python train.py --num_hidden_layers=26 --hidden_size=320 --num_attention_heads=5 --num_key_value_heads=5 --head_dim=64 --intermediate_size=1280 --vocab_size=2531 --hidden_act="geglu" --norm="rmsnorm" --norm_place="pre" --norm_eps=1e-05 --positions="learned" --qk_norm=false --attn_scale=0.125 --bias="none" --tie_word_embeddings=true --parallel_block=false --init="orth" --init_std_qkv=0.0241 --init_std_o=0.0 --init_std_up=0.0241 --init_std_down=0.0 --optimizer="adamw" --learning_rate=0.00147 --lr_mult_qkv=0.4 --beta1=0.95 --beta2=0.98 --lr_head=0.00644 --max_grad_norm=1.0 --warmup_steps=233 --schedule="wsd" --decay_fraction=1.0 --decay_shape="linear" --final_lr_fraction=0.0 --batch_tokens=131072 --max_seq_len=512 --doc_mask=false --train_tokens=727200000 --max_steps=5549 --dataset="wikipedia_en"
MLP neurons of a small language model. Each row is named by its layer, matrix (down: output weights) and neuron, and shows model dimensions 0-95. Each number is 50 + 10 x the weight over its row's rms, rounded and kept within 0 to 99. A neuron's up and down rows have the sign that makes its largest values positive.
A block is one neuron, or neurons of one layer that tend to fire together. After each block is what it responds to, as a language model described it from the Wikipedia text at the highest values.

L23.down198:43 51 36 53 54 54 50 38 51 56 62 62 55 56 43 34 71 54 41 53 61 53 28 40 48 43 59 37 71 49 46 57 67 36 49 57 53 32 48 54 39 55 39 65 60 44 47 40 72 49 47 54 60 57 52 40 49 42 52 43 32 50 63 52 70 42 50 51 56 67 58 71 71 34 39 50 53 46 47 45 39 48 47 66 45 40 27 33 52 50 41 43 35 25 45 57
L23.down250:57 49 48 38 73 39 47 48 53 54 44 52 59 50 59 56 42 46 56 48 48 50 40 35 58 56 42 52 32 42 54 54 56 41 68 64 56 57 43 53 52 49 47 53 71 51 33 42 52 52 60 42 48 41 50 58 47 42 40 47 47 56 47 61 60 52 71 66 50 45 68 54 56 39 39 57 54 35 42 54 55 24 38 61 43 61 46 45 47 53 65 54 47 30 16 46
L23.down334:49 46 43 52 52 54 59 42 60 56 33 59 62 62 39 68 50 49 54 62 40 52 54 50 34 35 61 38 60 60 46 64 58 34 50 61 64 57 55 37 59 45 60 50 33 46 55 41 55 61 35 49 63 46 40 42 55 57 57 41 40 38 53 50 45 50 45 37 50 57 58 50 63 56 37 64 53 51 34 40 51 40 50 51 44 52 42 69 43 63 43 61 27 68 00 33
L23.down524:43 45 58 40 54 58 52 34 67 48 47 43 42 56 46 53 69 62 47 65 34 57 31 52 43 41 64 67 60 48 48 51 54 50 38 56 62 43 45 48 57 49 55 58 65 49 48 43 42 47 64 45 36 48 54 50 47 58 64 51 40 58 54 44 58 57 39 36 41 42 50 54 52 53 42 39 26 47 48 39 73 51 49 51 42 65 54 64 54 56 78 42 45 64 41 40
L23.down689:58 46 60 55 25 51 55 35 40 45 61 59 48 57 36 48 45 55 62 44 49 49 72 47 46 35 54 42 31 29 42 55 50 53 39 55 49 45 56 67 58 48 61 47 29 46 64 40 49 50 32 51 57 55 52 49 54 44 68 56 45 48 18 68 61 54 48 47 52 40 32 51 60 48 32 47 59 37 51 39 45 39 38 49 46 55 57 40 44 41 57 49 46 51 32 49
L23.down703:31 48 32 60 43 43 50 54 47 71 48 50 52 67 61 47 61 44 38 54 35 46 41 40 50 47 51 50 50 38 42 59 61 49 60 36 53 59 53 37 46 50 66 40 47 65 57 57 40 45 57 51 53 53 54 39 40 41 40 45 46 60 54 57 16 62 55 47 46 65 58 48 50 64 62 50 55 55 30 70 32 40 52 57 42 47 56 56 52 36 52 48 52 30 45 54
L23.down833:61 37 52 61 47 46 56 81 50 38 55 68 54 49 25 59 43 41 34 53 58 35 32 64 53 46 35 50 59 60 65 57 70 46 34 46 51 37 47 66 46 75 30 62 55 53 58 56 61 64 43 54 52 76 51 52 40 42 50 60 45 67 61 53 56 54 36 66 23 61 57 55 52 73 49 48 66 59 45 48 61 35 41 53 39 43 51 43 49 48 44 54 56 58 60 53
L23.down1108:44 46 55 61 51 60 60 54 32 46 46 54 48 44 55 46 48 74 40 26 55 40 70 41 54 43 47 39 50 29 46 62 67 48 64 64 42 43 38 45 77 46 49 47 54 58 45 44 47 34 51 46 47 57 55 65 61 43 62 50 36 49 43 44 73 58 34 39 52 31 46 36 53 54 54 49 58 48 48 63 37 44 63 48 44 41 51 53 29 27 40 74 53 74 68 51
Word-piece tokens inside proper names, mostly romanized Japanese names and places, such as Yasu-h-iro, Shira-ish-i, Tok-y-o, also Niet-z-sche.

L15.down339:81 48 60 45 49 44 59 53 45 55 58 42 39 35 54 47 58 40 47 39 55 42 53 46 53 43 61 46 56 52 51 46 29 51 42 52 53 48 39 52 42 47 54 38 44 42 60 41 52 55 55 61 54 38 43 58 60 48 44 53 54 33 54 58 67 45 48 54 53 62 29 49 56 56 62 69 64 45 39 62 53 44 42 54 44 45 60 44 42 61 34 50 32 76 54 59
L15.down945:40 59 50 67 52 61 56 59 41 53 74 68 46 41 43 49 43 43 52 44 55 29 62 56 49 66 52 46 34 34 36 65 57 61 49 51 70 43 43 49 48 59 46 50 47 60 43 54 43 53 65 39 42 40 60 53 47 54 48 46 52 51 66 40 63 47 43 57 56 46 31 46 46 57 58 55 55 51 55 47 45 59 48 53 51 40 49 55 53 33 48 55 36 76 61 62
Final piece of a verb split into subword tokens, right before its object or complement, as in br-ought, portr-ays, feat-ures, prev-ent.

L23.down134:63 38 46 57 49 56 44 37 37 42 56 43 41 37 46 30 69 56 62 49 43 68 58 53 44 52 50 56 48 44 59 55 45 61 33 67 68 48 40 61 59 37 71 61 70 43 42 70 47 47 70 58 63 54 51 47 42 36 74 54 32 49 47 49 50 40 68 59 54 65 52 60 56 59 48 55 52 51 53 52 60 51 51 54 34 51 44 52 59 62 51 52 71 57 68 53
L23.down289:60 43 55 47 52 34 38 46 50 49 58 44 57 45 47 44 53 62 51 48 55 48 56 60 54 36 50 40 42 46 45 33 59 48 36 46 38 47 48 33 50 44 55 58 59 59 60 38 51 49 40 56 67 34 74 45 59 50 55 49 61 62 41 42 43 51 49 37 63 47 55 32 42 42 56 21 52 55 59 33 44 55 38 49 46 69 52 42 51 50 45 50 48 67 47 41
L23.down615:36 46 45 36 70 44 69 52 66 60 65 56 47 44 29 52 45 46 40 51 37 48 52 53 60 43 45 67 45 36 54 56 56 40 44 42 51 44 55 53 56 47 59 47 48 45 37 48 53 56 60 55 70 41 39 59 56 62 51 57 28 41 58 46 45 34 55 54 55 50 53 64 45 40 56 43 41 42 66 68 44 54 39 45 46 41 61 48 52 47 47 61 47 61 52 50
L23.down722:66 55 58 61 54 38 60 56 46 50 37 58 59 51 52 24 40 66 39 35 10 51 55 53 55 58 60 52 58 48 36 45 48 37 57 74 38 51 47 73 72 58 65 41 49 50 60 62 45 42 57 57 48 50 51 56 41 57 60 45 37 47 56 33 49 35 51 42 32 55 41 57 32 57 39 62 63 55 59 43 47 41 67 45 49 39 62 55 47 48 57 39 52 51 88 36
L23.down733:58 67 45 48 60 56 44 15 47 54 36 53 39 45 51 50 34 51 45 37 47 60 50 43 54 60 47 64 63 57 53 56 49 62 60 64 46 54 47 56 45 59 51 53 58 50 61 47 55 59 32 64 54 36 44 45 54 36 61 55 70 41 33 38 67 42 69 55 55 51 28 58 45 50 47 43 59 42 47 45 51 50 52 39 58 45 42 42 57 59 33 76 56 44 55 52
L23.down854:44 43 53 38 54 29 56 56 54 50 53 59 44 49 38 53 48 59 50 54 61 53 59 55 66 65 63 44 67 49 53 56 46 49 61 68 49 49 77 13 54 39 82 48 59 46 43 40 44 43 65 39 48 46 51 54 32 39 43 51 35 54 50 40 58 45 62 44 57 46 55 47 55 36 43 38 52 47 41 39 49 50 09 43 49 47 73 46 40 53 54 51 52 59 33 47
L23.down1213:48 45 53 39 67 30 44 46 31 44 69 48 44 59 30 39 33 52 57 46 37 52 42 53 63 59 39 45 46 41 57 31 66 46 41 72 56 46 45 36 58 41 66 49 54 61 55 74 53 60 60 66 54 51 47 35 38 58 53 42 39 42 58 32 38 33 72 50 27 43 52 63 53 60 35 26 56 54 44 34 54 51 50 38 51 50 65 30 60 59 45 50 65 40 52 57
L23.down1216:37 58 56 61 62 49 65 56 41 42 53 46 59 51 48 54 43 47 43 54 38 59 41 53 46 61 69 61 49 27 54 40 56 33 42 54 43 50 58 55 88 52 24 53 58 56 43 57 65 51 44 58 52 57 43 30 25 45 45 44 42 50 55 50 40 31 67 57 41 44 41 56 34 48 51 47 67 38 49 78 52 41 57 50 60 70 60 42 48 46 42 57 57 66 71 36
Last token or word piece of a sentence's subject, just before its main verb, often after a date phrase, e.g. authorities, forces, Tyler.

L12.down57:58 59 53 59 57 42 66 59 31 39 47 55 63 52 59 45 50 55 45 53 27 43 38 39 52 55 53 65 44 43 45 62 42 60 65 39 53 34 41 50 53 50 36 48 37 48 42 51 57 45 66 73 53 50 30 51 35 53 44 61 52 62 54 46 43 39 51 71 49 42 41 57 47 49 74 39 61 57 36 47 49 70 69 54 57 43 57 53 47 70 61 56 62 46 60 46
L12.down974:42 30 46 53 60 53 41 52 33 45 60 60 57 36 46 57 24 40 30 45 35 65 56 53 66 60 44 47 35 52 56 53 34 39 72 66 54 51 66 55 45 48 43 45 57 46 56 53 61 67 56 56 46 62 49 50 48 50 64 23 44 58 67 43 73 47 55 60 50 56 44 51 56 37 57 61 56 41 54 44 47 42 60 74 44 53 65 52 45 59 56 46 46 44 57 69
L12.down1075:33 62 44 55 59 53 46 37 43 69 49 59 42 45 33 54 30 51 50 48 46 68 58 28 37 50 50 34 54 46 28 48 59 51 51 71 44 44 59 46 39 48 49 47 63 48 68 46 76 59 55 61 62 54 42 48 34 61 47 32 47 57 46 58 54 46 57 58 47 48 42 39 68 52 44 43 53 52 54 60 75 40 77 87 56 54 53 50 54 45 49 56 53 47 47 63
L12.down1125:44 58 50 61 52 54 22 39 28 50 59 53 52 46 47 54 50 41 47 59 43 67 63 41 47 53 66 40 48 53 33 49 43 62 35 50 57 53 43 49 41 67 49 54 50 53 46 42 63 46 48 58 48 53 65 50 42 49 61 45 38 64 44 45 57 49 60 56 36 45 47 43 56 60 38 38 58 48 59 43 47 47 41 44 69 44 53 58 41 52 56 57 61 56 58 61
Final token of a sentence's subject, a pronoun or noun after the, just before its verb: "The ship was", "the band released", "It stars".

L15.down21:50 51 44 44 59 31 67 48 53 48 36 50 39 52 52 49 53 44 53 54 18 39 53 50 56 53 44 52 62 55 51 57 57 73 51 50 57 36 55 42 53 49 59 43 55 27 44 53 46 51 31 42 46 61 41 49 43 34 30 34 48 37 58 50 40 41 53 58 56 42 50 30 64 49 64 34 81 32 57 59 52 51 51 58 34 56 42 55 45 41 55 43 55 57 43 28
L15.down292:46 59 73 57 58 50 58 47 42 42 44 52 49 33 50 44 39 61 32 54 42 45 48 40 46 54 56 55 39 50 40 40 56 35 43 64 34 57 69 43 59 56 48 51 58 47 26 52 46 28 41 54 56 44 59 55 43 44 44 33 44 41 54 48 32 46 51 64 49 54 46 64 54 65 55 49 63 38 56 48 36 60 53 32 46 48 86 31 28 56 44 63 42 54 52 52
Middle syllable pieces inside split words, mostly romanized Japanese or other foreign names (Koy-om-i, Kas-um-i, Niz-am-i, Nai-ro-bi), plus occasional verb suffixes such as -es and -ed.

L23.down113:36 46 56 45 48 61 47 54 37 54 51 47 48 48 40 36 51 65 44 48 43 67 54 41 59 34 64 51 57 62 59 57 68 53 63 64 41 48 50 56 45 45 88 56 51 36 49 50 70 60 37 61 44 42 50 33 55 49 62 50 36 63 50 47 49 40 44 62 46 57 62 49 71 35 58 49 48 41 49 56 61 55 41 29 56 44 38 62 53 57 41 42 49 06 35 47
L23.down194:56 55 26 60 38 42 51 37 59 43 67 31 54 22 58 56 63 51 63 56 49 54 41 47 41 55 60 39 49 59 60 48 67 45 34 68 46 48 51 40 52 54 42 38 43 51 48 42 65 59 42 64 55 56 64 50 58 40 53 43 54 52 54 40 56 43 45 50 42 52 62 62 66 45 36 62 62 59 51 59 53 46 50 54 51 48 49 33 53 60 47 66 57 50 79 50
L23.down425:50 45 42 60 55 43 47 44 39 49 71 47 36 51 52 59 54 55 45 50 62 55 62 59 49 45 57 45 35 54 49 54 41 42 58 27 54 61 54 60 50 41 34 60 50 50 41 57 80 45 64 58 52 41 60 49 59 45 58 46 62 42 35 48 38 32 70 45 45 74 53 47 47 32 62 38 55 40 53 42 45 54 59 65 53 53 38 60 39 31 59 43 57 10 79 48
L23.down486:31 44 35 48 67 41 49 39 62 50 46 53 57 28 51 47 46 46 38 59 42 69 53 58 51 45 58 40 54 45 46 46 44 45 53 54 57 49 67 55 65 57 42 61 41 63 48 46 51 65 30 44 30 51 54 37 56 57 54 33 49 43 56 51 47 49 48 45 46 56 50 35 52 39 49 56 52 47 47 45 53 41 34 48 55 55 43 47 61 47 52 43 41 83 66 44
L23.down566:47 59 28 55 32 47 62 45 51 59 51 39 55 60 57 57 42 39 41 59 64 53 34 63 29 33 67 62 50 51 40 49 56 64 43 45 56 35 27 46 41 54 49 46 55 35 44 35 59 48 44 50 45 73 46 60 44 44 30 41 60 50 47 36 42 64 46 34 52 31 44 55 36 65 46 40 51 44 44 34 58 48 47 45 55 48 50 58 47 41 57 43 46 61 50 53
L23.down1005:49 52 48 59 53 32 42 49 69 45 43 51 44 55 52 42 46 55 46 59 57 64 58 57 44 34 59 56 33 51 49 47 63 58 38 57 58 36 46 10 39 57 50 34 53 41 46 51 66 59 56 67 63 57 49 37 35 45 61 58 45 61 57 52 38 56 41 54 31 67 48 42 53 52 49 63 42 48 20 67 58 52 46 35 66 73 47 55 61 58 50 39 56 12 34 51
L23.down1015:59 43 42 55 50 60 52 57 46 53 48 71 43 36 52 54 59 41 56 51 38 35 59 46 55 58 62 45 34 45 43 60 39 47 49 44 40 60 53 31 66 43 67 67 43 33 57 35 49 49 28 46 57 42 70 45 47 78 60 44 57 29 55 56 62 48 41 41 57 46 51 66 56 43 39 30 42 43 49 34 45 53 60 58 44 45 39 52 58 39 26 42 52 38 29 34
L23.down1076:45 54 40 48 60 40 41 61 33 66 52 58 40 65 48 36 42 52 48 48 56 38 55 63 62 44 42 69 29 48 47 51 62 46 53 45 62 49 47 67 48 48 47 46 49 43 53 49 47 40 44 51 51 53 67 44 60 62 57 50 76 51 49 37 52 62 40 58 37 62 46 44 62 49 54 54 40 52 36 49 50 53 55 20 57 47 47 59 43 40 58 36 36 00 74 54
Final subword piece that completes a split word or year right before punctuation, such as Stre-et, 198-9, Representativ-es, foreign titles.

L15.down606:55 49 42 48 48 47 48 59 57 51 52 64 56 53 37 39 61 49 37 52 60 49 48 63 57 40 53 39 49 59 27 67 43 52 48 34 46 51 51 62 64 30 35 37 58 47 53 48 43 49 43 55 59 48 66 59 36 52 34 44 44 47 48 54 66 48 63 33 45 33 46 64 59 61 38 39 55 52 38 55 58 43 52 62 37 44 41 53 19 54 53 47 41 67 74 48
L15.down1262:48 51 66 67 51 38 55 43 47 40 45 45 65 55 46 51 23 46 42 47 44 59 67 42 49 58 46 34 54 60 53 44 23 36 56 51 51 40 34 39 24 46 46 42 70 58 47 43 58 53 42 44 62 69 51 58 54 53 46 50 53 27 40 55 55 52 57 42 43 56 50 42 49 39 55 60 45 42 49 55 54 52 55 61 46 42 52 59 36 29 46 47 43 39 59 50
Final subword piece completing a split word, mostly adverb endings like -ally, -ously, -ily (typic-ally, us-ually, seri-ously), also or and word completions.

L15.down537:54 35 48 60 61 40 49 53 53 47 40 39 42 47 49 60 49 49 38 34 24 60 32 50 49 59 58 42 49 39 39 53 37 54 50 36 49 49 47 52 75 52 67 51 39 52 40 34 82 52 49 59 51 40 55 58 54 41 63 42 64 44 54 52 50 49 67 44 45 66 45 59 48 37 50 60 45 54 64 54 38 52 62 50 27 61 44 39 49 46 47 49 39 40 53 50
L15.down1096:54 39 45 61 44 56 35 61 55 37 39 58 57 35 53 50 40 33 36 62 54 65 71 58 54 58 63 42 70 49 57 58 16 52 57 55 33 54 65 62 69 51 59 47 56 49 44 42 64 61 48 52 38 61 35 58 51 39 55 43 63 55 61 54 50 57 70 49 39 52 44 57 46 63 40 53 51 59 60 51 35 42 73 63 51 62 47 45 55 49 46 46 41 31 72 48
Final word-piece of a multi-token word, usually a suffix like -s, -es, -y, -le, -ance, right before punctuation, e.g. Apost-les, difficul-ty, ferti-le.

L23.down22:45 61 43 46 56 50 62 47 61 70 47 57 51 46 42 56 27 46 38 48 49 54 67 45 52 49 52 30 50 70 49 41 49 42 31 65 30 45 64 87 57 59 67 53 40 24 43 46 43 28 54 48 47 52 37 42 45 59 45 50 41 44 59 49 58 48 60 63 42 43 58 52 41 52 29 52 54 45 39 46 44 31 49 47 41 38 57 40 44 48 54 32 50 65 58 57
L23.down326:39 52 67 60 39 47 48 39 49 43 47 57 62 52 52 44 46 36 66 39 48 33 45 72 72 45 43 34 50 54 61 38 50 29 55 49 33 63 58 64 60 31 33 49 34 36 48 54 64 49 53 69 58 29 48 27 52 51 36 51 43 46 57 65 46 73 54 64 50 40 50 49 54 46 54 41 50 41 63 47 52 58 38 52 41 53 64 44 53 58 52 62 54 39 99 45
L23.down376:61 42 58 70 26 61 33 32 53 58 48 51 62 60 49 36 35 47 60 51 42 58 13 55 49 39 53 47 51 48 49 50 47 52 33 46 43 73 55 55 43 71 43 47 41 39 46 38 35 35 44 40 44 36 61 42 59 67 63 58 42 61 59 45 86 51 30 49 43 49 59 48 37 54 65 42 49 33 55 56 50 37 61 31 40 51 57 41 33 46 59 51 49 31 53 51
L23.down562:62 56 60 55 45 67 69 55 35 33 52 56 64 58 49 62 38 35 55 43 56 36 50 52 52 51 61 62 49 55 58 41 58 44 54 40 39 42 41 50 44 32 54 40 49 45 41 53 55 66 34 31 40 34 54 58 31 47 38 40 63 48 51 51 32 52 55 35 57 39 53 58 61 57 66 50 44 38 16 68 39 60 47 20 65 55 50 47 62 47 53 47 53 35 44 44
L23.down673:40 32 45 49 46 56 40 59 49 48 54 53 55 44 40 57 61 38 57 48 54 49 50 51 45 42 41 50 56 47 64 31 58 46 35 37 33 58 54 99 62 50 27 54 44 55 64 47 59 47 40 48 53 62 42 41 63 61 38 39 60 39 55 59 51 50 50 33 54 49 46 40 64 35 56 56 52 51 30 46 59 52 54 37 67 44 60 45 50 40 41 47 50 02 98 42
L23.down875:45 47 48 53 66 36 53 51 52 74 51 46 49 42 51 52 60 34 62 44 64 54 54 44 50 39 34 56 28 50 53 48 45 38 57 58 40 69 43 51 51 41 64 56 52 54 36 41 32 48 67 39 58 37 45 58 63 34 56 59 30 53 36 38 42 45 67 49 44 44 47 59 28 63 40 51 61 46 33 64 34 41 63 46 48 52 52 50 55 55 70 45 43 34 47 42
L23.down1045:55 74 51 43 47 69 64 44 62 54 46 64 47 59 57 56 60 51 44 59 52 34 50 56 33 56 66 47 39 37 44 69 46 41 54 65 58 45 50 91 58 43 24 59 52 37 46 72 48 50 44 35 44 35 63 55 53 51 51 37 49 37 62 36 58 43 53 58 41 46 52 42 48 57 41 43 62 46 48 50 57 62 34 36 47 37 45 46 53 56 47 33 50 47 78 42
L23.down1156:47 60 40 56 52 55 54 51 49 49 38 53 33 45 52 44 47 57 62 40 38 34 56 52 47 36 61 43 51 65 53 51 38 63 53 50 69 63 69 43 57 47 54 39 62 54 41 63 64 38 28 67 55 54 41 49 48 45 60 65 34 43 50 36 60 28 55 37 55 46 48 44 35 52 46 21 48 46 47 41 41 46 49 32 41 56 75 43 41 47 53 49 64 12 70 41
Last piece of a word that takes a following complement, mostly addressees or subjects of tell/ask/say, as in told the police, announced it, asked Plett, before to, that or of.